Part of a small language model's weights.
Size: 12 layers, width 512, 8 heads of 64, MLP 2048 tanh GELU, 57.6M parameters.
Architecture: LayerNorm before each block, rotary positions, biases, tied embeddings.
MLP neurons of a small language model. Each row is named by its layer, matrix (up: input weights) and neuron, and shows model dimensions 357-484. Each number is 128 + 24 x the weight over its row's rms, rounded and kept within 0 to 255. Numbers have three digits each.
A block is one neuron, or neurons of one layer that tend to fire together. After each block is what it responds to, as a language model described it from the Wikipedia text at the highest values.

L7.up21:099087098157107102136102150090131153183150090138068150158134173117196116130152118134142167122125089169099158113139115141144110098106143094133153090092153107130084123112094123092125139136139127141141135135075152161130107131101134116113153150146100138123116109168111159186064100132155118141114134153118151123125151131145124132155132101130113170172157132161105108133124129129112125092123
L7.up657:152130126106083171146146116122111110130187107102114156128122142126138100154112119133162133134155124115101125130184129084093108086148130113140151157121143151163093147156130089052138186095143140095164175130145158122086125129134134169128086133127123147115156098147102120153110106107105082132120110122079128112093138116134086152130163162127141114154113105114125107112102165144152077127118
L7.up825:127122086129110099113141173135159126129070166157099131141135111175155165083161161153204104144161134096149139135170120133127117132074144117144111140089129130129101126084140124118153122128097094100136184131125139115119131128096140156150144096085132152151123136159159124095096105105129109148082131168118138130134098141129122129137144134160108104143109128141104129116139151115144092092122
L7.up1334:144160070136128135149134124089139139088136129128159138132132137144120137138167174138102121141112106124142144166141115141123132144130138140105127155132108143115153094138123142144134142160121117081169160117082092126119111121136158100099143141075179154126160125134098154102191133129159141127132127110119144151082119141133114129169127117150176086155117164152162085149167095148119142148166
L7.up1367:133106101117110119131144112163177150118109096110146151168165110131141175155157122101112148141106130135085118119146118135099128117153124098097127127075158130138129109159116122141175138134138165138149134101155146113137096128114063107156158144111134162119114141177114130161121107136070069154071113120078110120098139077174080127147120158124122105146073144154117094128130148128218119129101
L7.up1525:122132126103127129165109166107142146092133080127142126093149120187134127080130123120165140136148128174105152133115160122121120134123157131159138129145119135118121085122091166123107165101145126095109086116152098109094116118128136081115114140107157196120170129156138146078122112159113113122078119148133136135086137151103113123125108147147113144145119113147140138106098181070130163122092
L7.up1545:137080150165163174049125132096173117138119130138135182099148074115118129114153154118131146118142170111173138075135114138136133129127126166136139115155090148142125127099115141129169132119139095163157135132128109190174094138139145107165125172133120146105092143093119146104130155177075151140124144148102135097102131134145100143112152151133155136118145132141169131064150131089126160118129
L7.up1703:098137089174142125119143125138113164166136126095166147144101163098131128144130151158144162123133112151090128137118118156156151117150177100121140127147189110145085074173169154107068153167124101114135104132160141164069123150114113118082133166083143132159150177139110111121112150099120125127117142149115096095104165141118089122128101089111131141163128161142114116118165163161160166150124
Description: Numbers mid-figure, dates. Tokens inside a number or date just before more digits: decimal points and colons in table scores and times (6.42, 4:53), and first parts of dates after on (on 11 July, March 23).

L2.up88:109127138168161114106161099063120107140155145162154151154102150147159138154121135090132104131130118116121146139131129157166138088098132147124145147124162127096129127127137125076092095199123114118123163095129173132087124112117148122171124135147133157153115111127128106115190174143070081126133158142103103136132146140154136120139125126140084114171148162115150134126122079109124095131149
L2.up883:101128134098120077129138103127142113154106124097154142130124118101099102143129173167087124139134126139091125109130104152133120119139140113126173116158171139130146099056141120144095142099158113108110186152153129136098144117105127134125118149115111152140140077122098155153127126151110132121123116125100097132101137080145150168164094108152144119069065124105127138140154135144132136135069
L2.up1137:138166083129158109147125116169114099125154140107113146151127131141150156117121149100159116118132148124105119129148111155155140092112127144160126110171119119128161129093140170137131146137107110164148146110131163122116135092151158136146102196108100172126164091135132099157092138108095123131126105129129140153082106118136150142120160126096108142120127102045131135134125134142089147156164
L2.up1612:128118152128111105091168147119108151126128079123139144098115119133130124129081113140125120074118131182141118110144161153154110120140175127120117140135118157163121103132110145085127141130063121165167141112126153108153084158092117157071145138134152140164151110093142121100149153140146111087158112181121126145143127097103159092190120143136133136110129104139123130143109120106113100112163
Description: Second part of table entries. The token that begins the second half of an entry in tables and lists: decimals in times or percentages (3:08.80, 71.3) and surnames after given names (Trevor Boris).

L6.up623:146117126161081141134155168137161130118150131121110146120166086143131098106122132136133128142118140089099131114145134079111160166131100130135116131138125149108106128124129102139126152153146068111127127131096135114130106087129103091109099140133094147128123137166114125112162143141096117108162148138125127094121101150153149089141102085130163121154110102052127135105128172118143109121111
L6.up1243:141149141100110114081145093089122172125141085113117115137136119138131172143118113075146135109124093156103134111145149109118186144113133125147122132126116151091098108165127113092165133144153092128114129158123155116101131108107136090158192123090154121139113139163110137130141155084105092119161133153108148137143116112143125116150111112061124103121086101136117119060145127135149106113153
Description: Numeric separators mid-number. Separators and leading digits inside multi-part numbers: decimal points in percentages and vote tables (27.65), time colons (3:41), coordinate marks, year prefixes.

L7.up136:138145130102101087146107134143146148204115107123165122149158133116101150111129172146099094109124133132110097112114107141159120135126128123088164167077113115175096124097140097124140100162171109136111144131101104143163145110134132140123122100159131072125132126123155097166115118120124076127104120177133084138116160087125111146152165116129130158099129139120121097121135170132107124148118
L7.up379:111159113126146136124103100106130113190093141164128096146159137121115156106106137143139105162171116169120126109121094146100160103146120134115124156125136146111101106110142087128114130161161150121112127175130100131145127155101123141144121146106135088128130144130171151148174085134087086106136128133159167103151119172141139139174111121129151149110145139100090097149134134111160111232112
L7.up446:118134144099130130127124138159131132087153150132144125126125063139148146105096125143138108141120125055140109119111141151119132080097117160133122112128145125127099123168127095115128136131113073111120154201118168138160155143116120093077147112173117138162163150140162116175163132134154105187096120101135123149144126134133129123112071134117161121155165121134134158160128102131147117155110
L7.up953:152147116124131140134110156155115092096138140147131119124111112149098115096117180098132127120110134107131128133132120147117159167148120122131123129130115164129116099109136108191103102133144127102088106141119136149148130115131125115093182150110138143164118092108155144100093122135099138075102113153109152144090118154132168171137180163105135158127127117127128096164087073137118128112124
L7.up1127:124163156150125130127145141111139118153145150165128124128158115112117127147121113101149108173149088136158085116135148126156138109148122161090167102159148106108079084181128099179119117076130160103122118149133108147135119097122131173145117139121123120136135147161127127120142135106141129131185108110127175132107097155130171132086152152119136125147136110155115127134167077126141157161142
L7.up1358:152141122123129103078147050114171157157162108116102129103129172124136130120117141085131135111125126107105104142137121117150168112097101150128135105145147092128117141139126138097159137147161129144147128167122099127143179105116113138116129118159083100124082144174121147164110155151090124130094119078104126128154108114114104131104104115134126077116155130130125093151162089114136104131193
L7.up1533:165190157151156080135131133138102115171131126141132123100093072097147138123144145131177082117139131151127134142118129181114143141162133144122116116133168131134096128137144100148119123133128142148145087147194147124121112125100089136091161116102132093121137184074107114168110128139100128164133144131112107137115149133123123118113107143109143164103124146131095162141109137149127116168154
L7.up2010:140133092124105107178134124130124121123108131134123120126170119156163130129143086216175125144089145146167121158150144137143145146107107125096166140082141153145099115136112143141162109162110133143081125138119149157144164130130105157107082117110135128143143168169152135148088123133111088150180171109117143155077145132124144060153127158075093103127160101118157157119142114122129106187137
Description: Argument-slot openers. Words opening a verb's object or value slot, such as as after recorded/portrayed, $ or £ before amounts, opening quotes, with/by; also table-row line breaks.

L2.up642:146062142125129145148109116106137157121138127143094148161070146106094105155120130122138136134074116124133154153161174112087072158115129155150118122161158146108153086120106136127120142118127121151123112138157156132111122138184126109158125121128106091132093129184161108114177110106103151135101095110149138134143134111068147159133121072137116105153156094114086101123091120150082120106138
L2.up658:162141103087114111119144162122146114104150151194088139141113139101096118130134139130138130155084131125154083077106180139128113167146115192110098096090094112119143062106112092123147143134133134117104156108157127107127133147133109113118171113129134105126126128142120125136156127133165131080071118138130110167138131161102074109110115118124123149056116115143146180141109133149135146171117
L2.up1615:145132167106140114084112105152106096142156149128105152127156084114096123107128139176137139105115092080097111130093135131139128127109088162128140123115130132112129113146137141081136150137109116142139153133095152121116153142105124139085155115138143137166138152160100145107155155169133130132156138114123109164146098101091095146145109133139127100117109102158133104118109104163114114106122
L2.up1977:105100126143103157077114104133087150100150147149090153097129118117097126064179152146101123133127128134156145137119098137103153144143092131099116143154125133128080131078152117118133116137136110111124162118142134099133130153120123141074160122116149131154153150101047142096114144113129097135156106116090162147133105114143151085145110141113128134121145144143139120201140150068119145123142
Description: Table row line breaks. Line breaks ending a markdown table row after a closing pipe (election results, box scores, lens specs), plus breaks after colons introducing lists or tables.

L6.up1115:100107107107077137108135112131137168161111124128128111122149140119113137175108130157161093095121169157122179133131117152130148140149162136143133119189113114115135125101103116126068125120166125111161097134133138145145148141158100115151113164111093102099130137127125162122093131124107130119127150135116091102151129101122171129120104149120141085124114106145149101111155088139123139190096
L6.up1887:110130110119107126103146095125118141138136140103168146107121120131117147192112141138123111109122155109143176143159196140148147111116128094155141111140162132125168095160135105093148158137145181082140142120140129151125114184147153124129169147093139154129136138127118127140134097166132171089115160095144111112109132158112096150173141140115127116118057103193118114144090137119169133149113
Description: Means/manner prepositions. Prepositions that link a verb or phrase to a following action or clause, often a gerund, as in "by playing", "credited with introducing", "in the hope of creating", also "after", "for", "due to".

L6.up1498:116112139122176116140187133127156130123132118135140130095127090117130154119121147144153102086140140131108123122087130118123081145112151121118156102164127109126134096110099145089119135138172116169138094113120127171125130177069147117074123114159151142125142153116094125121134141148143151151139081179128127166156186129111166100124161129113152128119145114138097131127156137137153125135129
L6.up1688:148125160125108098136167098153127142131165134124107141163109129133110128163084165155139117082136106173106094152121118157156128130136124109130110191158135129121139097154157163127104138123112147118084117123128124120092150131127167078106173124147094120086123141144122110081116139129081119129142144177123153122131160187104162103122154093089111127097132135106124126123113151100140123133129
Description: Conflict and power narratives. Function words and verbs mid-sentence in history, war and politics passages, just before an opponent, battle or outcome, e.g. rebelled, under, to.

L7.up87:140144100122103152111139140150127086137189147098118148084119162154127098109132119136134127125097120143167143126141108077105169163108177127068156132109131091103118134139096137136122123082148125101139091111150120113123129164134139129139090120141106162166141092153103182132117127128099109122136132114134119152155167153094168130164158143160111166093111136166099126100122137104175136111146
L7.up434:164120126064121141149172108097177091125112115104134110106136151118121124109127186130161092153157128102118142143130105106099105132088119154135095123138117108107171104105130140106109082125121120107183121116138091109083116163128110148142133103124131108134126128145040083125141127086100099098135115186140162102141156111118149156136111148151115126110104126130110126113134100139144095128145
L7.up829:141147122074115083089104145159154130121149123093086128118145142116097133120133134084144126161146124134112142192145145137166109140146149125112083114175156152095144112099127143139149150154121109123099130154135106159126150135146132137121138122072124170105129162121150120089134128121159117129134147118169092168127165147108153077155140158121112131122128132085120111099134102135139149117119
L7.up1259:129163127144136115133170134136177099146158130106108149130154158142111133111135134127134127102118137162145146145155105157119154100114151085135160100119154131077103127116143099150129140095106097121154108113135142160117093128107128109126169087158146133154129165124098095174110118148152157125114134101117107108166172132152139102085157144142107139135111138145127148116148129145152113163142
L7.up1365:161097108135070144115141052159132162149136132087114096131126123135103177116111138113135157096093125129119133110162101116122100099114151179132105115134098089155105120113132149124107121144113095151086102112086127152136115176093126150104152118122137178149131097127127095086110150120125136132163120165117145149148143142169130134101152118114097103131116144119054137119159137132138150116136
L7.up1489:163163117101122142145157109103108152085147123122124118092124085158129125116114156096118125087166093153107147083103154117141083148159153133125135120126120129117130136105152108118084115127069129128112051087083120129136179162122136153128111176117099108148159093151109089109138148125095162117138097145119122170122179154150134134164153103135127151150117145135102125148123180123131154149130
L7.up1681:148132177084159126114128128100114165121171133146128144118135140138114128166148116104125160152113175115117152114156115134140120102129124096133149151105147119113140168138105156106130065149139134111139079142120127151121122176153143132101160166120135170114128068139123138123085102145123111116067113127140116143143204106164157129118124101091107102110103130135106144124120129096087114101148
L7.up1949:111146133125133119137122118146139119115097121135146123118145165109141158080138123136130149165125115140159131114139101152134091110129129118135119148102124110143160127155085129114146117121156138131076141103103118120125171112113132146084135139147138111137130103102073209080129153164101079158162117122101140114152147135135155110069133120126121123134127145114067123096124110155191143088149
Description: Military troop context. Mid-sentence tokens in military-history prose just before troops or forces are mentioned, like the numbers in "15,000 men" and "700 men", or "a Russian occupation"; weaker hits are scattered names, dates and function words.

L2.up737:063150105142148169125151127104194160141144153128091103139166153120107133074061149125146147083099115070189134147124138104122121107155138173114127133161128168102121158108126118163112144124140100108106122089147126117102101144110131159118128088163109119120092114114138113127151153127142121137141132132126113180103117136112115120181141153094121120123091086167112109127157134123100071118118
L2.up976:116161104206131164143139135113128151137159154132102122145110149104163105128097116108129131149106129090143144096145122118128155163059183102104180064127133132106079133087112179069119100157159130129140142115101100125117130130109125125127118149097135173118147143142152110171155155125145163141138118129096151115088161173102091148158155140134139113138129120127125108122141104099147120105145
L2.up1097:113116139155116140157140076152167099106104136133120141105125119096133170107111181138109109119145098136149119135117132122117129142081170139175153077123114126156136143118096177116106121134112124131173165142136118086120120166097137114088150131140158125149149098119146146143135113126115127115121115136120122138151168148124128109129131138124126098134113120114100138173142103145146093083150
L2.up1712:120133134154144129134144127132109111116117146100115124087161086089124159114161148122120146121152140144158127124107171120120120137154143148129140115095127097152173163060114146118088115146163107127122096128124076115102149119126122170108119160098111111085135133091103092079088103105100134116102069129162154134139133135109137154152135113144112129113124128149123125149120136121180119166153
Description: Military action words, table punctuation. Two groups: military or sports narrative words like attack, hold, army, lead, pushed, and separators in tables and lists such as colons, apostrophes, commas and pipes.